config = dict(
    d_mlp=1024,
    norm_place='pre',
    positions='rope',
    attn_scale=0.125,
    bias='all',
    tie_embeddings=False,
    init_std_up=0.0261,
    optimizer='ademamix',
    lr_head=0.00319,
    warmup_steps=259,
    seq_len=1024,
    doc_mask=True,
    steps=13124,
    dataset='wikipedia_en',
)
MLP neurons of a small language model. Each row is named by its layer, matrix (down: output weights) and neuron, and shows model dimensions 389-484. Each number is 128 + 24 x the weight over its row's rms, rounded and kept within 0 to 255. Numbers have three digits each.
A block is one neuron, or neurons of one layer that tend to fire together. After each block is what it responds to, as a language model described it from the Wikipedia text at the highest values.

L3.down25:148132172122151115121129104161145102118134125136136105129135114127077146152146128110079114077129134131137115136130108121130118094132105133114164118116085111103112120160126102148106143094127079134096092135050122174099135157116150154147134125133117112111173148121130103123140127126130171153
L3.down139:121136151174042141121115127120132141150126165160103137127133154119137142126096110085170123125119130158131115141162132164139121143107149147162107123184127160129064129160134109157142144151081097164123096119115135143113116140143131130148127096105174147121142115118144148105131092109130119166
L3.down192:150101122123111126166128133099114116111100149140134127107076136142142109097145132094153126130092133151127176135118122144107134100147147156141094129092124129098108100145148061141106157128157145083170113139088101143131145123121100142124124133148147124099128092137141144066109152136133129165
L3.down241:142132140102149116150136133131135118116163173142137158122150109119126135116098135114178150089104133160124098106122156155114138127143110140127122160104103161114127126162116120122112126114146136154144121097115112130170131109125117112132158120119140139138106106128114135105114151167121075164
L3.down404:129132116144148123108145187128119129146161093125130137135131126116184127080144160127096119157134147127178120149118137146081146133124102129117146174104091137107105125127124106105125142116132163103127127110115097092101166144110138155097161119147110116131135139125110180099110097155127083127
L3.down438:173110138132135163159150113118125131136117110155148163121123170111140127144112151121110108138094130120118128145083103122111164151132130128092126092135129132143114124107138102170145143092105122100161150128116155162095143166138107137155139089153135127111169113168101157093123076141147113164
L3.down470:140126110075121093148074129125148144137170094105175134122142155102127116075118104142141126164143134079151106117142108104126164107114130116154128111114121106144126134088172114116126143120119119126114154168132147121142174158109186137128142116148135150137129157107134109164161123079131147133
L3.down716:097135120136135125151177151150124154137099137181141111181117131133084131122072130067126143133075160094119143115126156140114136131105156156137146132097132112142126156103131141124082125121129117122126108121146116110123084096162169118108132111137140139155087110109138127168158097110118102117
Description: Word-piece tokens that end a word whose previous piece ends in "i", mostly in names and foreign words, e.g. Jessi|e, Serhi|y, Monsi|eur.

L3.down43:153094120114155116125156143170111159129129144146108128155087131090077094137113158152180132116113085162159132118072140099097131117144165100133123139103107102145118130103137157142150130082131107115101151120142100129170150127079110091169130149121112118137155135089099095151118133119093105167
L3.down368:108116152086123149201118114181145129104094147136136135152078192121132144119104166127123151152122112130145150134140155101163164108151132150183112124140118121122081091121126110102117149124149112109101122136145125124113117078166123158155108122146144123127118121118116132099125155109116174170
L3.down496:145134106085102101132098069194155132165164175101105113116125130138124136112137118092123124133109115159142098132166146120156127129123090114115128123133125117094130140152175110112134137143126080155102157173085136140095117121133118127112098125127129174137130101115111128142156140137134105090
L3.down676:131122194127108135131103118150135079139141131131140115113108149130145114127120079121116108112116125127154093110167176131134110135125141122101142146108142122105139136108137130146147151112125166147162111119101108148097117118155113127162109166115099114148130097121175126056096097126109148168
L3.down712:098147120159117132160132122114171140132162115088098107145094172160104103105179106119105155094104068117164154149136111106155106117121138133136137154072140146091161111140139104125160155136119085105137078169113142118154112151080123109122106149159155078175135098113123135127164146094127114118
L3.down828:127151111107151120142133108206142106141129111134103103124095123170081129164123129107089149134135116097140139104126138117118099110116126134114102120124146115107147172083126132155135182131134029082105121098152092144103114140136107141108131166119135149160126155151126137101175132128162160111
L3.down883:088130108116125140106125152069112130136144126131132121123103125148139139137130121100114158117137167121131138171106111093142089152142147102140183152173134148142087148133143105156157163167103075100122157094111173140145125189125122097109129154105108128159128131166141117161142157126117156146
L3.down927:122125091139117132133067130082116114138122097082104117101137112139173142141123138169174143088107105124098144135130141143110139157062105114127167142108115135142129088130110120111140129139150088106115117166137154120157161130168102143104136128126127106089176095126120121172128132157143101135
Description: Year numbers, or their final two digits, completing a date after "in", a month or "to", such as in 1933, January 2008, 19|67.

L2.down130:155117107128127140075160169130156119099120082138118095134143129158115143172172118113126103135103126135142138124140123118089119125155080154134117109177088138129119155142145121130152163104154140132132108118111129133150127096131102140128118141116123135123204133123102152151119095139106101108
L2.down304:154070138131105108090136144141125119135174090155159088143143141083138092175101134100132076150155124113144115112143122133126111125115122150187171136136136092123127143158163117104132126137146138100142130138114113133100177139159137126145117124143109094075155093132159143146127105117117145081
L2.down335:152095103100133147082148143118124102134128136118100112132173168150083103138109130168118132115121113151105117126091115111119179115121130148099133104112097107154146139130164093093106125128141119124105136104179137106175124166152104114137175087158149121152182131133120106105136126143128138098
L2.down338:105132148161121142087150102094127113159135094097110115140117166117158120163136112108130131117131114177137167143099135090166144120133124176064124117145112145128142111113175144142160087145163111182116157122090080175101129130130157068114104115135109141135101140157141146131147160126153153148
L2.down457:122094142105146125134139159127110171102124168123113076115069140155132119138108148175142170116156149134152111153132124139120154098164110144134102101105135178091119118127120068138121104089174124124139157147127111158130079110142075121164141115148121164159164152114107135126126103152125119160
L2.down543:118150121129116134146116109122124120104128127128136110120112146155101150136129155079154111145126140116101139139061109130155135128147157139127114116103118141102133143130132137133111121138089130146123123135141127098152099082151132139120137148156168150132091122118091103150160133155155122141
L2.down629:116137104101150151130097118127151153110115086178159116138120132171165170095123102155111134124107130136159125138133093108086137116136128140117106164138135120089123123086156119137139134138099115117139130153145158133120116122125144108144123122116100133160132158093130131076179055078143119116
L2.down822:153106129150141152141101114135176125125116127121102076155138122133118121140161115133129105152144152111141096130103129120123133101115082147150119093169158157113141122132098124127190124157175131115109130144120145171158108116162157119148102106132130132099122108139152125172161137139109157154
Description: Closing word pieces that complete a word split into several fragments, often names or rare words, e.g. herita-ge, Marria-ge, satelli-te, Kumamo-to.

L11.down91:128096154118161137120145113122166144150101118118124091104117137110108127163155124164103118137131139152140134118161111119111119130139152106119144186101118128124167154124120145153134100128118190118166134161190123150124098148126164136099113135146125147085133136149131124161173138131137129108
Description: Year numbers such as 2019, 1945, 2005 in dates, table rows and season spans, typically after "in", a comma, a month or "|"; rarely mid-word pieces.

L3.down35:146113076144115129129108141132091094146129160124140180171110131112087120090161168145137110082095129104091120100147137152135118115088159135107118136161132114133135114125132127108147128111128126092159103169114157167123155079144124112105133068130140134111132085144183149133114147142182102115
L3.down94:136105135147119100078126088097138120161119106142135123148144108156151150123124122154131119118111114138147059124134172142103121123134114065141114162139148141083167136109130098106138106133103095091108129125100113136151120085158130140124108145141136110119163168106112133136122089102137124140
L3.down96:111099091147088123125068093135131128103142175108145129118127110137149155076102152113131121173092142145161164145119107124101162152172105107150117137113092130145148100155074122110146131143119146154111177144135126138142139116132110114145116117117139128106123110133130104148104139090134119132
L3.down472:141112163153149133112138149109153116138127109136087092143114154112118116172104127106136143130095106119133145174150136157178147137117165141102129095186136147075075131155153173164132134120124146108136141093195124097108125157160163069105161119090100159158141100144148173133132096152096140112
L3.down696:133159130143145147101126113175117129106137169121130121159136154100128181133104061135161158126116126140106089124127114130133113110138116124126144037129152117136167136144132184143132112144101104161136173112124125161155108073145149136110130130121119103129131135131133108152129106136140142156
L3.down697:104137135147111149145127164140160130108099132076111124123128105095171167103174152082124104146138152122158134136080120079140184093123107151109101103121123128141099095147112157152131130126114148103114152131136167151171143128118093195125111108125153068147117110136094183122109139154077142128
L3.down701:143187143102137121129114145119107136158148147127123099124147101151122129118114110142136147119137118165101165133121117104109141126093123139124107095117141115171119197139112149099141132146141135134126154126082092156086155143111138138169132149126111124158127113132161112093140076158112110140
L3.down820:112109135145130120099136115165169157097169121108094072119159109114127155166175130123143140125136118142120115127116110166136093136114151127129139181132141143152159102129116121169098147134112066133133131108149112146110108083133135156122119102094158107140141153120134126164133159118128095099
Description: The first closing equals sign after a wiki section heading title, as in ==Personal life==, ===Critical response===, == Cast ==.

L11.down808:160164128126116140144138098168148118097130140143122141129107094112108138103123172143171094143104126093111135108092134176140117091154101136125081145110101152174080123132130109141107060108137115169113139143177075129142142116127128152112174111127162145106176118120134100107142126134122133102
Description: Closing = signs after Wikipedia section heading titles (==Career==); also venue nouns and word-completing pieces in narrative, e.g. nightclub, store, Club.

L2.down12:152114063135130107147138130137138125145112101140092111103149138123104123110163158106076129144136128156142124100131131154110108147126148123118106126120129144101140087112156117106134143135122138108108126116131129149166101109103092148086107132111088133095135119115170128166112105120105138102
L2.down291:087097088107128090134146122144095143123138077179124135111125124132089144113157161144108106135144114099150089114128111118140088129176116151120102137100133110109115127127100123124121065131122078104159086106089142115123125149139137178127149142110139146118070119108123187134112116171170128153
L2.down474:106173129077128109108126146116076104103147134145125152084117143128132086096126164101098096088118141121142123147146157108132121105131100130141102120147096150145138147150098126136094147073138115161118129102116116100120160129107126122135098142143141128139122165082138138139113143126130163169
L2.down663:117113090134109145121182128125133116078077109125122092113109147150107123191123123118091118123094135143143148114133148142122115111175152139183122113093121108074100121105126097121138089122129142124100151171127109139150131124121117156135185108104168093137130072090109145128174140125085134132
L2.down774:115137105115098130120126109117113107126148092138146109129120131114113117139123151115170150123117141147101138139128163121138061082157139106156088133137113137111166132137122097129117163146104087072131103103125128113096121118076133179129150107134106150080121122120119157114134154106184146121
L2.down905:111119113123099143092118166152144130157096082159138099096119116154118128145138152146098139146151098114158135110143158103120130129110132119123145144097109130094166125085175137123132140186088128095154120142126126140084112127109148161096100107139157056140153116150131139129126158127126143100
L2.down914:092124117158125147094151119129125139151137161151096153128138150126095117147132085126144168069131150088128158100137139095123137122112099133095088103129094141106121108118135147091121111126158136158152118077101088148149116165142131154136116097135125106165144151180165083157155136155093147137
L2.down975:125166084120099131091111152093171188140164095135149167106099103139118119128110155135108096107155099123110136133109130135123133122115100114104136163127167103091138103126140100105144125136107130136103139125146125165171135138110127146105125087145118124147113171085140109140120135090132146101
Description: Closing = signs of wiki section headings (===Musicians===, ==Recognition==) and hyphens inside compounds or double surnames (law-enforcement, Sales-Nunes, play-off), plus some word-piece endings (ABBAesque, headlined).